config.toml
hidden_size = 384
intermediate_size = 1536
vocab_size = 8192
norm_eps = 1e-05
positions = "learned"
qk_norm = false
attn_scale = 0.0884
bias = "all"
extras = ["capped logits"]
init_std_qkv = 0.0255
init_out_by_depth = true
warmup_steps = 200
batch_tokens = 131072
doc_mask = true
dataset = "wikipedia_en"
MLP neurons of a small language model. Each row is named by its layer, matrix (up: input weights; down: output weights) and neuron, and shows model dimensions 16-271. Each number is 128 + 24 x the weight over its row's rms, rounded and kept within 0 to 255. Numbers have three digits each.
After each neuron's rows, "raises" lists the tokens whose logits its output raises most directly, leaving later layers aside.

L4.up587:143118112127155118134161097141117155112141122156145119126109148155181108164103110131126113135165125111115117125196134160134153130164100113177099098135124138139181124139156121132141117111129134145114110104147133096097141106111133148179133140159133102174130123157104101145118172090122173108173196073132141136089090104143107127129136147142090129120128125142119140180121129135133130124098152113140110128128116129107121120083152097162090158166086125122078132106118138115163094144106126096131133142141156107136163141114091146157087125137132156152139123093094142152115132134136116094115098186109153127134158142159113108145103111126150114112126122133136172119175106126130123144175114121118174129119155135138174162110159176152177135104168165126170155095148109093078148165131115
L4.down587:101146135117152106122145127167093107126120109100158093165141087133143125138110091105144152149146129121146089108139156074089106155140126130165131145159124138130135071140153118132124128132107159119149120130098163120119107140125112166138159199132129149131140128147079127121155106109110158099175164137121122143088133121132152108115143131111087110112106112115124158149133092107159119149106131089134150113132101106110148159124203105172142188119078144167086130152123172139100126130080131120141085121123121099155154124073147108171100131124106136151064108081124099127148097114146152085091167132137109117115123130109108134154168123137128081118145102129124072101096130118123117096143142107099147109120116133118146188092166157161160149055139129132131133084119133111093129133109135
raises: "us.", "us,", "us", "uro", "ush"

L9.up330:088139085127147106146127136115127113113130149117149126104111162114122130119120121147151124100151155105105129145138105156154147147122130120105141102135158155093108160147125159088159112157128095150129107155084149106098124108082154148158175098139069128127142129130172065163147134121099140122155168102113154125132110110175096101174067128165058100122125149101141139143093137154107136111142131141127103110108136147116148122135104121141086155147104067119139153107118146134119106170103141126099109105122121122140168126156134144152122135165109124127153135139158133122118102198081156137107119115118113142150119115142170118167143123113114134134152115139102124151083122090090121114128070167120126157140132144088154140143119139144162142161144085146146099134137155128140093105153114
L9.down330:091101145124120109182123079147114156117129158123091111115129135135115146139136132113125143125142173125122105129122116124132146116162088084101097145113106144105103104158153130114195091144099102090149141136090144140147157156110152132115071151110099129128145126117125147136128151121109160168115093108144133085149131079140128093116114081130157104102082118109108158097098147147118121115090117139114121127078147161110147126141131127148159117140115140126112182115105149098147136099085140153117176155061107115145113096086147123136148100161108102129118121109127131140101161172115126106139166123095094116162091142115159143127115123147133132123112088135110122164111143079127126146173124150127137136137111156096126122117141095086155161100125138121164088127157162141141107123171118
raises: "out", "-in", " up", " metal", "fit"

L7.up100:140116151140144154135147115131160130120166087148100149129122103110126100096132135191147090081122125119125116114153150149143128159182144165095109123141152126122136089059147149168127156165158102105157112140143110086160112105122157126172163125083169130128140141148125138153142169122111114107125169116135121108119137125086122127110140179129119144152074092122118141131065099118133151120140159143140092135124132166138107142147149102120117140139148102116142115133140113132112133124124112150125125108164158180137113108160115119113103126137151147116134124114081133129167116147158124179127162108139115107118193107111150145114122109108107132122145108105155166101125072153112115112108111120098118132158112108156122144113102146126102126127150170135134083152141124126137114112147132
L7.down100:140093153117138147103133106098137103157162124100150189164112104083121131109139125145125090118125125128149137090112185140110126166166143136162096166129186167114116092050134164172146126148137120103151130123152113109117163108140150145135124123130128099125124139165123140170121127109101112129106153141106093098130117148106133098120072164123106149156110136107141146109088150114124145132118164146157103137149115166145114136110144118099139164123119143100130096139135121110140135140129083178111124154119154161148103107150141128126091146092160120139110138154133161121134092141172151160123128142144070119078147114105143129115128116137143096148116132121093119132131124166136108123124148130123127160157092107144159162125133140148103110143121147179138092134127152121141128121144147
raises: "ä", "ür", "ö", "æ", "ø"

L9.up784:116150103128151127140186096152064138107140151144109112075124127148139141115131144088121138137129133114131073126178140140176135117150104111137133112150103134114109106110185119160111131143147097112120139104146088104130140092112163108147168103109127079133149107112115143144123168137128100142124127180184172118143132150086090099128115125119108133142166098123140105134119142147126140102118161138152116101134168098147138182085113105140096122149164129125099132100121080184164083116141127095138124099131123132130115124131170133118130128123099171153135159123102142170118136131103118138142147105117129165083116154123144129132131140130089084126107131214121155121127093154143167158133130169116142125138173081157195134117100125150111134131128112092099140102113155150136173114115128
L9.down784:143137160158109103131111145151117109135141131075141112136153166108090123102118162148120147153153094114105154156053093131135110143129123161153074112140115175156145098118144117070112135130149118170127136170112116164134138154155085121137146130125113114108150136115157170137153113116118133122110141118116080117131123080140129126201110137113161089101143107129148146114112079130124157124091099139153151146138150117141115083144126123085124152138135102117122148200109140139105086136147135136149109138134117112130137166162105154158155099109174124152129099145133157142129132104113083107120139118100113104144114079116142155168135126131119103128113142137156095126132126176102120124170135105109111121125088163111104126163178130141085106120170109132125112137130127180148166131128107
raises: " her.", " him.", "ly.", "ed.", " it."

L5.up927:133112134122131169136160139145131100147123082091127119157119181099097114135139135151132089087180121124089128105123119113128126134149145118134113131130105127130108113151092118154139109164112152118137064172145116117147081147145104091115107138116101076145128073133119099192131144102111153105093112153133110147176111140101113143167137163127140125140098175108113122150142130114108091167109129138115144116137114146089186133115146167112137139082129136117165130129122119160109126129121167112112150126122110125159131134136099118142135154136110160091106114164104134123126084106140073169071096144153119114136083140183106134096101121159085128094099129125157158108098173142127149111137126142145141143113160118127154162121141105135160105129137109132112152136157112097129137115140106
L5.down927:147161152111208106174110153147143120108153119109126101091104145135138114133094144113126132076124170111143146091126145149149125100103066130149116157140188109175132157138165124157048089145128129122121122141117141142106101131107109126157137143149075144128118132131087122146088121117151167159111113094121126142131129120149115112115132054148131127117105147108162145168151114116180131122106121124145113121148073101114136104091108145136109095122122147158122120113132131144132125114105125126140150117135130162172112146112087107119085165116133126106108077167117132138122103137149104145134103048099095126133117095117172137095146132125135115184139143106151120126127122104125130137159148129112121164123140138114142162095116111116130164146128147144120167129130139107120112136131115
raises: "ment.", "ing.", "ings.", "cer", "ment,"

L9.up1378:134112152170166130152183093167150128131104142120122097135155099119127134193109122111138115133175143116129160106136114131110151120152171137140128125153119132147137115168145080079148099152142121112115090153082123114097117139143058159087123136189120142131142096094134094153153142137109138094131099122138111142098104131113079131141155164121118159136077155098140158105154144146142137100142105123091109149128118130155139115121154145124107107115121099104153133132096130105135140130124128122121098149073126125131141110104118124101101144136126122104139115166092105123093085111148129086121141130111090109155100128126095134133104102160125164133163112074148140124105103147095137120108101110178158140153168158113145140123141122097130147121170125144100114090168099102132111112122111
L9.down1378:119120107137133125151179143136152100140132133121137123103147140115122133104093095124156106121098153092106120119101125106114125091101172118116108092115161145162099105092128124123139104168141114123137120129111119088087138116143102114110162091137088121123144126142121129118168129147145154169132106140095145076095168084178137142158113152116105153149133123193150179099112102143140154140092098154091128131142176137203150123115145132177142139148156153160146112146136163118115133124122132142145149146092102135139140138110112135096137130139139145120156135132094111117117137135135134069134113091099113119163094155119121131111132131167146140160148086148125101073135120147133132148121123124139116111170141134083120137131095103114136121092108118142053117164110168110109137104136117
raises: "ing.", "ing,", "ult", "Species", "ably"

L9.up1492:105121118142120105156183148120053130146144087139126106130142146150122098101106172106137097141085140120135128118133155161154128169133106129144144144127091148141135149119117169170131125121084105156145145133161134121177146099128100127138178114159133117163122159136125124151127135118114109118087110137163133101148128147105108090126123104147169153135117130174102105121082107170088132101145173109111083159111127168170133130119121123110128139120144125170111117161157073126160092153111152102153120135116149137166147120123140172142165108126132146158132122101104134153123137109113107121092168092160125143096127172117128116118089153104124108127128083211147109130147151119106157118119143164110134155143146140177141165145124089148132152097192142093096127133132106163127167129129172
L9.down1492:131124117102144068126151137123109139106198111135139132120155145137133128136108139132151106097128126085117137126111132134112141140126150118143123134134119128113139114087122141163107132145127092135142151129133078129134161124144114142098146125134132107145168132102121142122169133078079142156134143144146129125117116102168121116117108148114086181132180139132124114149105172120127134129127156151053172143107111111149099132130153143156130123123137129124118146183133101113131076125121125103160170143118124131126071126138130116151066169131109103123077112133138120161118105136133119137123125116121110184112123141149102189131147097158134132115067157112126098132145112123125108168116178138135136163177109120113111100110181145127148097128135110088144119161130126140130116151154143
raises: "ulty", " University", " gradu", " studies", " studied"

L7.up205:115077112121118136144143115171076103078141085113086148133198116103116172119138097167112138128130170148116104105136142150086099126131092127081144073137122133159125129132165109156172122097096117123105143094115086144138176144167111158097146100133099120144120148127171151112122148136069147119124104082115156129101139147127125128133133114123128120147094126141119135147140163142153150132121153104151153113089112124120155122104069121134136119110106136114087138153146120139144118097127141118116080137102139119141122143147133106151100120137185097128138112112183133112096106140130149126182144103142124116093153133093130115129111187159126133115109112155126141086160125084092146118131170162139181133117105100135127080145151123111131110148138144153119058145107128151112170098152128
L7.down205:116111077109127108118132131127088120123142116123099123129116068100113146123159162158073142142137149121135163148148117109098105142117102133116121107121130107131141169113089168157137125144089123126112179080160096103109143134118115122165144116106096108112132127146170123114071120142134138108096112118135141146127121150140116136098162114076107147126102086103149128105135157137135145080148154118120128161122085118088124140161130135137146106099170145152120145142103115088082179082140107135109087141145094133094128176148094100068117143156124112121120155123110074127112127125139132140177128120130130112086136153066147139138123137140126109122102100098138114100117114127099110149076175164109166125118091145047159115122125114130152143101132128165117110095131066156126130156121142
raises: " Canad", " countries", " United", " Netherlands", " Germany"